config = dict(
    n_layer=15,
    d_model=256,
    n_head=2,
    n_kv_head=2,
    head_dim=128,
    d_mlp=704,
    vocab_size=2048,
    activation='swiglu',
    norm='rmsnorm',
    norm_place='pre',
    norm_eps=1e-05,
    positions='rope',
    rope_base=10000.0,
    rope_fraction=1.0,
    qk_norm=False,
    attn_scale=0.0884,
    bias='none',
    tie_embeddings=False,
    parallel_block=False,
    init='orth',
    init_std_qkv=0.0382,
    init_std_o=0.0,
    init_std_up=0.0382,
    init_std_down=0.0,
    optimizer='adamw',
    lr=0.00166,
    lr_mult_up=1.43,
    beta1=0.9,
    beta2=0.99,
    lr_head=0.00535,
    grad_clip=2.0,
    warmup_steps=388,
    schedule='wsd',
    decay_fraction=0.436,
    decay_shape='pow',
    final_lr_fraction=0.0,
    batch_tokens=[32768, 65536],
    seq_len=512,
    doc_mask=True,
    train_tokens=300900000,
    steps=6181,
    dataset='wikipedia_en',
)
MLP neurons of a small language model. Each row is named by its layer, matrix (down: output weights) and neuron, and shows model dimensions 128-255. Each number is 128 + 32 x the weight over its row's rms, rounded and kept within 0 to 255. Numbers have three digits each. A neuron's up and down rows have the sign that makes its largest values positive.
A block is one neuron, or neurons of one layer that tend to fire together. After each block is what it responds to, as a language model described it from the Wikipedia text at the highest values.

L6.down628:124135106182100148169128071125185109143097097094168069139120154094159131107091080121083137105119161149116158125098117133129186122127145147157123181159158164116099156092151136113172094166172089129122125103179116081123099179204105109089114113143150127122082149135139108067166104094102154111134098064099118148099093169101075127143127105201184045153132074127121144114143128153114143094160
Description: Clause-opening subordinators

L6.down605:104137112152112165136123162180179181130144173081104173148110136119067113121132125134104151124110181161167121082152136172110134079148145146135099162135116063165055105155140139151123114131171102082128095095166097172124128126111149103154130174083128109099101174133118132088062199138142127138121197194154152038130098125143109091122185160119149207130162162150090162150146153094156118128129
Description: Mid-word fragments after odd splits

L3.down0:139104073109160106157154102139108168094136168159139062149156155168120134154062120106141157139146162139085094091087111126107129116138135144177159172139142120150144095128124088145145175139185121101142060098166191123155169111157172180110154076049080111137151074122110144238154138111122127170125118201052144128177118140150136173118163142124102110110157119153117175147154165132185088087148
L3.down83:119138194136186100132069172131180113127182091122123107143101160102156171085168094064091103093101109132120090102096093148108132056134131109119136088125136160096158098131158165147125102134164103173137165078170151208127081127091076120121113111097145150110169133140123148122107195093137164163166133103152118161160103124114151128149123138127080135154069139096113134167125144075152078179142
L3.down148:047133144094124092144165113084188129079143128073098107149147137148147103115158127154138120111086109102149137142156176122129085140126098149108114060103098109117148164114152158153079083136146125157170120130161077111109087096069140130147158168126138155174140150105145104126136132083135092143111122086086174117105099109126140132134104137113071152181137155139086114119134174187143065169133
L3.down197:132109162107115158143088160108124176073144114140120114146074176101098134169144127099054132137106165170076137104149063137107109113174133120131091112079122155124138121115184126145094072094111170141072144133146133144143141117121156083137120140140140113118076105180123160255094175065094189125189219119079084159111134148123159123175129148148146140103175157126159107072114142132169143121148
L3.down384:118105104161133118075122211079189109167154139151162109112171098175152089095120104149134101162103159098125083133137111144192113088100079092118125138063130127129118105137070096123197185096078114120136143157171178163125104177150133146141157150180156131133145152139140144255058166165149134098187130175149181129161097143124130116191146095182141111143083152113159113141122130109155147121095
L3.down491:072115141128102108123105124124082126084097113107089128123142126077097126120118112110168128135104082132120101160061119121143073141139129124151079093139048178073202155087116169149146126140160159103083132083128114141178112092123118192132153103075104127063170107082154157107198104122142067115122199135147122190127145116137093170088145131155113118175144116096141098099122130125194100149081
L3.down509:112093105070069134145138128125154079161149055130132111113120115073183141101112119168139119096144135093110081146125094141095130154099119106113165107123131122126155147097163180092155111127168169109112162123156120160149144101147098139161137083080160160121136129098094160220094139152126158087192124109139055159133145069078118142138154123164107056176141115162134101171111195142187182168168
L3.down670:142153088126143098149130108115093148133135154101143101124103134096166176076140086096116097178162048123142128142155142108088188113134106124128110073115099151108128115135170143051111122182133154103163185098129127106131152129094120055071125084093100173110081104124178194105114133100084083128165143112193147079146127164130086123137121086132102181207156113080221156129090181161107133106137
Description: Second piece after initial B

L5.down3:133145106090156114095130108103086117103116165068089189095118104152125183054130111130132074079127143101142111108105070089133095081129086184087072130096178185135152078034192182070085121128117118158175117105109126070061189115120067138145150086129106175146167117126070134058110128117146101210139155078141102175133122131140111168190121114190180139134112146130098147148163121175143139134161
L5.down166:095100187107121137149115111081137106147106173167091101134145076064160133129131098128078138138113138145147118134140113143077164138126129097131114069166123142153139135117104118089170128136127160083131121165121118094162108190139184157170136143075119166164121154193069177235111170138091075122115128211109107200101141154149137128142155124223207051145170102094155167112122122120154153194129
L5.down171:168164107206108144136110138198142173132149110152132160191115172121109156120135139112138162123131111090149142122079078117125136157077150143111105105135164136081151059166134169173070136155100138108124122098123119166125148119161120131132174143125151062123122126089094120138123099126108129115166167115139090159129231090117126094159149183127174164110117123184153109082099162116143129109161
L5.down323:093088071129115163085103140106119182058135119146092109122097116140149093171149156125134076130135152135124113147153092063126082159112152163127121131107122107144164079152140096106095152119162110160067112103075097055151145107162150166160113098151169152140173175095163116150106150147189094035126110164189144113121124083159170188110119112125090107181118127117144135101203127165154142114104
L5.down332:148146168150169083152117112118153136157124159161180135134162091158088113108104133082130153107131136047144176088168118067167134168126142168136131124153111135061071109108163184104134123142110129162148122102110112151116150168120135121150144054165078124174028094185148105147073172114124141133112141141120219124100126143170135115143120143094198211135200133123164157089114091083167121075195
L5.down382:171119128088091136121102085131119114116109056100166178137165127151108088051153128096133140135137116093092115091105163096153101135143164146095089104151114128124090090108192127140108180119122201104121112147101130150124127168113142139051066105153149136068075115039128151171133091168127115119178187168082140141107122159175107105109162139145136137189130074110082071134118116140144133095098
L5.down486:148129187142214141110135095084115116136174048146149111133136124157099120087101126118147157104165066119110149119197118167175116070146102169104150161147131114099104113151101089126078194107105180164144053120083217123138128184157137129111129116129152132112092186162167113138138108161151113157199178091145170089159100100127126165176117201098138195125166064146151124088093119151106069138127
L5.down505:116092145159093144116152134133140061164116148168136175102112140173071151170163109155059168159111124138123117125134139145166149108115092066137133083117142127153138148132125080126153148160174102108072082113112153130102147155146091092117136102158151144161132133119145059179151152100121097148170220095103160067065096087147141103202102068124109094140108104147134187184131070130108151098147
Description: Piece after initial letter

L5.down349:086109201091132125123114148122115114066129114137106100150121119182123152109111138114126128147159160147121102105153116104132138193180178106201135182150114172154178109149109091134107123150111129174154122126098147112123115098094179095140175114165135205133041103140191194189169066120140141134182141096108124155210107109076094121130175138157110141121106095118189106071176122141157077089109
L5.down365:187084177132139114119111065163145111101179139091161121104082076131156131129150109114133158149109136113154150160150198136090164164054120158117113163142083136157112104079135107055105083148140137082168107105079162044127164110065092138106088146110086154189135132220142206159132108068145118125112109115124140129151101153132102151087128113139119109139129169156173155080149133104102062116074
L5.down372:160153154111123171186133165122114158114142147092105138143099120151139152107127080103159131147132115083157179139140217129193128119088130076133140190121086152147161109088119112127171117120152115102161161141135155088169104097158086158155088156078096168147109101183104156106116062106095119140097194122157207168136129102099135141129172091089110070138144098137136187123098107141131066106108
L5.down389:139163117159137082091145130129136096143102185156133072090116066120138119126049170132120149174122177133124153129137089066120113149126152205158128131164154099153130150162061140081106134133136124050121129124137202081096202173112145106142127102144093053101095056124131103066083139151165136146126122119154080152130129073168151148143130098148186121087103154144122195144137088100186150133059
L5.down450:126139132157141115151166067149048086098122114156142162139146147162152105130118132157078100142183164113126078107122154086118100123060084156109114110074149111116149126136177069101117146170104115079148110127088133131099094144076138147195178103143128155107167157103068115085117109115084121125126145041130128181127151089119136174129122129155161125161100142152166117103099135126144113135103
L5.down503:104098148117135117154083091149082153131136107089118086102088179142131078199185138066169131112119119103142158140136153085117094191077133105077105085138072167125124090094112088077182115122138154159133102218176081129178174130104123143111086093170111169197131110088202075213148115063137165149126132090111120167150079172121116153091153123134144125157128135147118079113125084157095136063107
L5.down652:107158143144091098120141117131129130126149147101118138087151117146124101115173086179098107181104088122157110113140176152172103161138084140186117149196144097149112133131164118097171166079073116177150127205147144128154121104125144112134116099128163111097137118107098106075105160151140089136132187134155116072176109121128063139151054136148137171164101166129149111132084119145102167129139
L5.down693:124090138151108081166088142122165102129159081144116101135138149092080112167116061090164112150126129099149192121139102135213097125108209141152173160129131153184179086125133142117154104156146138121157064143066084111144176134116126079153155153102096111137147103167146135247101187153157153117189148135139122112184113135148137140090168141130087113176103080114149186115172047112067146199071
Description: Second word-piece after initial letters

L3.down49:136148145121075132121081126100152152053115144109147109064133127132079103095114130116109132140160039136112166107138200074165178172119153131180171115115094117200111083147158123089114080120121132110110146129093086116160171128154146097139095111164146130152102112116126142199089142126125135153183169073135102079175141182125122152127119177157133067175104125152169108087142171152098071150123
L3.down115:148114140134143157089125157089189186148120188171136123091136108165107167073174093076130145103127097129104150171137149146114159156154120183134128126153153142173124069073118105138140126151057137166113098150117152180136145110126112167091088089163101139110079084086118175250098170151084101072045109209134170139116152168138154086119100144148162091152172142126172117143120132051116156125080
L3.down272:132125103129148100095068128167100112074167081168148172136160178112113160110096107131082113147134152083121085201151161110147129169097115149153106137094109127085163057144089105124170141150111176153164079126114123068144106133133109114092120158148085112061108158139103099178082143124144113065161109196147128127106088109084146106077109146178108155186181139180208141069082130130149135126134
L3.down399:126096106154098091064127107105146144148098126120139197112131083107124150102045091144099166132088105112108139146144150098101132171113175127157136094127169108179169120122152148116137100125143159060094191113065126157096143120143145162184137160178134093105159149109129156156090133095179081130114126059125156173138147106178136142091165113126127129203152076139146109149098159107100102137078
L3.down444:103095123108085068108116108120142096202133073146157127101119121166097150127129098100040136134120112074039133150172115151119110152126150127096078123124158126115138094179170149148113132112131067164156178135145168103110172116067072118180117061151148119142127121074151152242173161110103133146086113214097188117086112127161143144121148112154129102154107126055156082110103190132109117121104
L3.down500:074077133081173161127114118114095166118163099048141119138117138156109120109143077084149114102118185140095117103097121127162110104098135147102171094139111161210196122168147151134084123161189146154116093154112125101180070115106132090127078176128127136172127127164131132130085176052181131130181093062110169135114175109163184131109116107094124098132136129155070106112111116104164082162155
L3.down516:178117111164130133112089116126161179120157107083097195102152175123128167072128127122113108099117099092107103097157102147091135218127109138111184135148122141082123092090101118165111146127090155158168142114156144148085128195109117126170108132132110160108142166089166128078100151152150103123132151111083112072116182140121131088164092057134092112153158092084142106184072158162102150142149
L3.down554:095093119138120062144068080137161095132115162119165164091119130128115096103178106124150071138136092115088194058133101132239140136142142116099111124147152065106135087130100122137144126159095150114124097062123152143126107139107104096151161090154167130095132094126178176216060166078161137105157099164192133074173104087193156122151128093111128169129175113155140068167138103095127110106098
Description: Ordinal suffixes and word-middles

L3.down150:126120140076134172111068103135134168171167062069118099098189103130054135112094152162106117149190143150088166105117173075133158081139141155191126136096192144090074150121149113112148083161108123150056101123112137106138145144137132119169124121079146093150159138144176112159110150076138135182188170181128108076113071079159083150098123139129156140094181119110110158127143103038161110129152
L3.down257:112115117100128139145132106148108152146125172074177071089089116144137125098167137173174143139165101187154151164124110092050141160142153100102137148168153119125119137125129206089132102126150138207119139184147167077142168122157162110142108107170118132155103177109086118231148130111086190049121091148089142098141151158156118081145149158125117095132139077111085121168102193120146136063134
L3.down258:113140069169114148125157137144047156166139129160195095116152073105110091180099166147073142131105169104068122139096106154162145109102114151106089177124141077086154136151110117148110102134096103132122085184126174156092103128163157121107109149088143077191094166152154109085164107136115127139118044091101089175162137157175161087159066127088135118147159160079133119121127109088116153094157
L3.down430:124135115124152119063110088132086168122103084121175189090141119117151098205077090104119080148136167118120148154096165167176158090161193136130182101148145091124161132209123144103135104140139143119105182174120129171152064140087147105150181145102169111070152098166087148068131131078108147073181124131125177142082146070137144115144153095100122103182099125080095127104130088121094168107096
L3.down485:092137112137166152129130162191102149108142090059087091190119097188127122134114155160171151051139144132106074161152100131172170084107088143112129137143158078109103126085149197097126091083153102114132106130114081097148089173115195119118120187111182069061116097194098174150111089153100133089173104157160124185068105173149141143112188126115102118139164075041150134100128082076080096127157
L3.down551:117137087060155122100160046178209095141131185169120152163115125136081151172128112126154128141092172085153161143166130130170141184158172135148092118114139105155097137115114164108199090103159132159157111078106158153180137219049164122103152147105101176172085150128097157119155122126088141132137139159081122133158103145144094122112154108111129115163130141119137137156145110073161111163150
L3.down607:088134130084129133150114153095117136121125098140146147109117131101110149126145137171159141115128172090140134118081063192119061134163130117148122123092179197110125158134146099151178053132190110115133059171162170091165076070152106176134127079148131093172082160087186121082107148177116143156173138166069134167122157121151132061185118108059085145081145124064139137127178082082153108168177
L3.down621:151123092070152074125114018127149143169168180133135151147167182130128163081155116131102097124117069119151157075113191139100118096147171117140089170156120139131096165156132153165149140153121117146170146154131104094138213100099141085154126148104115188138142139078096112071141172114100086149071153176077115060154125154150159153147176124121149181102131052151132141108072125116095073145113
Description: Initials and early word pieces

L3.down16:135140163114116122178150122067185119079087148168111152157100130152175124103158094124145084137107170126087139139111151179197096147152151109141145172134101140158189102110135079105122146121151129147152097090146166156138120147145144077130181147108093191116133088111151132220140090156163127151142137140143151074175100141137078144123094138162214108109140078135135163111162101171164175203140
L3.down109:119105124147092118171092169162105097063153152164137117106129097103160193056094112120195146121127130125101100098119168165134100119166144157149136138202086168120182167132129085072119105107102171109060142143133119105107113121137166096120147182098133174110129116062126185245129194158157168149156081144137185128140176114100076110146137126092107113102154135187097135057069150126121148213146
L3.down135:138202144144122184122091130146176116081146147164134120083090165147165096124108208113135081111181094150101142082103134141085150129110135106130091080125157156151197121046115095108129175129122112151155053111145080134154157138093152140076153144095123112148113110123096137023129089119165196154202108060142171187148174158146073058132145159140143107138113107128194165155111147173143126155129
L3.down167:134082155114062085148172085094086162145154144167106150158142189053148140107115099179126069138107121126137144104149129113147121066142147093133086128154148203109117124157117121167170166127082180120087145096171162142148099123133096129106127177109169111151183161095108067244159097129120139158128153165103092126120106068099144070088110104116108166134147110137083107165112107093137126163131
L3.down275:094133140182190090166102083127135105154136120125171116082051108136143132135120091081088134131097138059144103100116071186154141150153151117109083128144109114099144086147154108114098116167124180158130185150107092083151106136069084103123094107097178113140136053122141113149139206155110110131094117118127112124197122177190124097097156089133160139155188104138125108145071098068151118105062
L3.down320:179115127117121146110124126140174103145085136104050126120122123077194161160207144148120161075127117115132129161139179148127097129130130198138072137145065131133111153145131075153211106083154146173183123113154134100194152172087082129114167142139103136093116106084115145124179115106155101130128167087118103156151117126124136093152164082113149145085153095095116121125066168206121147172151
L3.down549:116147133109082146116139074113159087118078119118144151168141119187096126088132177094122074182085131116087138162164141167141103113123124065127085151069107179146139114083103122159093105065177106194143102083103146105100103152096158102134156199114142153155108180098123090235134127100125113106111100028152077145167125143106161111130168110114066091136161081107128142113130126189160133101135
L3.down571:074072152158123083201129092070082085168149085169125123111152104086089089127050131128093093160169152169113134103146129132154143099105118113133126131110090129091179093154115105169129102080068072161078109112157118157189124051090099138146185121161138140162118115052188109255134096076162105156164094130164131098095123140087103163095123121147150140110146131118139125104143148155088139105155
Description: Split-word continuations

L6.down598:077111148146114150162139137131072109127147099177190118086161083100098084097165068085075103148083156132099137177128134128150101130103110137168169117148140139184177118134112134173128138137159108160174086129155189091134131197155113130139183098116103145103108158129116099255199121108136107099149129134154137133128105062139115114157115090144126123152145104166114148133126071117184115146155
Description: Word-initial second subword

L5.down47:088099123108129152129173156153116153094143139120157104123051091087096057119122092127129143139109149131142146072126159128113083124154059132098101118093077179128150072092182141167173082103081158094116144149158142108103130173170155146096121112136116115157092122155100118164162048149083143188130140147206118154121033169073217123157149155126072144095121181073100097136112123157147124107176
L5.down48:145121072129189152116116146107146124135109159119091155094131157030144090113184136082090092174113121148141207090087114143152154151096160174192127106092095126129101135186112132060161207111123147152124129178125132168170110050082114173090145135133082114162094139163119151159136168117137140117115144024137109137132194094086134101185097122104143115148101128141102155160133119104156154118130
L5.down73:094055192112177126132089140109149127104159069136108078084106157160090137125074117133107124123104094071093130171160095140132046135100108147098068150090158100111154228110105110118143151123095151120151117144152119159127106159149115131161107092155124172152118104148119142225138165108113149153147100086149176107201114125177171074074174120118124154120113098138149138140159134140121103096093
L5.down126:117108151120115103137118129135189118157141102157138121168114115105136094089097116123085127082117161145090125138147099179133144173107118129128145133157110135143164087125115106139136144120103151053144159109138051099136118150118096161122127115133097131138112098136072187227103163125127080123099142159173155114174175111149142158149149081138108142143151101083102118126083133124113183113097
L5.down222:131162080121133090134139142118092158150085140126173129090144106135183160134166140108116111114141132166153091138110129175124122121167153157166105128053147089145150133117163196088108193152117073130083138100174098145105133090135133141138117126105129125140137138146148168103130192191131136122127116255107152135089152157089143116137137100117073144156108182167086157115131202061119123119134
L5.down233:108092216134174110103178102120096121173087088105188154167139107122170097048160128053108099115109132166134175165101108197117139124116121187168134137098146137134145162172106140115198126097117120150124153154127107159125109080145164124169072177064096110159140139074103109225085132094139102159121143167175180126078155116077151140107150112133097186129098108142154141141085178117136087122116
L5.down324:180079122180193118150104161154104134151148120166124100061139165118096154119208183084134142175124119142113141158129123118118125143075123135127139101099094162148098113123115140065164133121115168112124159188176112110103159116211077148181136087109098089106242114138084125223107124144134134180184147160193144076176190162110128124158108100157151138148081166159093142146181136119094134115176
L5.down340:135084128121135113086185173071106101099084138124170073177144068168109094102090066140127192079138097116120081124150141084095088145157129107153136123163098172124137152132130095156157107151109085086143146102076070098176191127142161111058067112111085100129115138107144140222142124110145090138144111135211147143112131114181163124163165099162155097059173150085197104158109128143125129139101
Description: Word-completing final pieces

L6.down684:140052180127121089127122082142143163146181155117151171075092145188145113114179089115111140112143141109174169178102052098082186124091125121161137157114155083179116140110152120087193156143165149099068163113150121088202096123100115115089072113121113194096175133131147054220145134119113088130127127114161127103144116107168137161152159110143146100122173073149147137110146126107103055172122
Description: Position and period words

L5.down82:132122126114096146076103133145125079089169141148138095127090111151086089130152115113167155141119171135133119086170102106164144148190163148144133151114164101191157071121116122116192100100099074149089104123135108103167114168093126162073141152135100127076134144151139134046164237097042155134162112100135061076130111106131131142175134197148126128146058126215062140097184136172142113129073
L5.down196:110112179079074182147145151094125071171097102148165149139136134059103102142124107126100128157100122135101148104117118113114146049141116105153186106147143160172159161154093080100168151079131095103124124176102099160127124140135059121128123165103139134074105151115077137208158057117088140143145153151132132173160125123141111163126118107209140112100110184143160060168143099185041095119149
L5.down305:138090123075141148098107081156116145154155103124113137156153057090155096172058187129101068151120092099103142131090063172120138105091149105076110130151136182074143107127084140094154133214132121086111109128085123177169147167206148123156117152143124189139100132098139107241180110139131118132146126152138111129139161095130135140123142113115108096094145120149106110065191131162097092162082
L5.down378:127097057167099129115090108120165116156123134145136174147116156134123121146148081154120077181144131142129171083126098110160157072122195166176127103197182114088174138129094060127170099129081112107094154128111113113144146153102127129161152140097131104115108091220175078187123113085094199154111178188086141091154129108149045125150134118123128159113126151151116119150209074117073112166120
L5.down492:097119120123136107079136141112180164105166114195116102125084072145129128120178079110118113099193053118155125168160075140166156146179121129116148095106108143127127119100150172126196141101173129131100153132155123067146140077130072128126119094072102081111132151144100194134138160128131142175128178226095176123166155199050105108075106126099141182127094130159110138102057101132107154135121
L5.down522:080060166107122105137108085123126146127151135123111164139144141161158133150115054131135133099131125124123216117111093066116125125102083130143172132136107139156080089182088081115101160133106148093141112167138149136098191133081120093164117124144169139119167125072138132255174183148143176147110155182156118100116144150109107116054152106100128073129122076088149079096078078114132098101167
L5.down665:113131154113151113153105085120109134166168105088128120138152114103128095149127123081149100154129127106072187123140119129153128112115123092192117085132161105139090142159127138076138094133106120158129130140154144115057143156119106141112093162111145133179175112100197103255124158104107131143128165104096147030111119106187099151128164134072113146119094099155150068089132119089079128125114
L5.down668:108044144146114130153105060129086188112106096132140174159120131101116091144079092196128023144127089095135182083156187156122104103074128159148096103149141115116114097151120118098187084148108130096124146116124149118127109143154143155170139085145192109051139139142157118255144138069128160164148112143135164135137166091103127163120165114074113147107097098083134098064142087112148124148146
Description: Second piece of names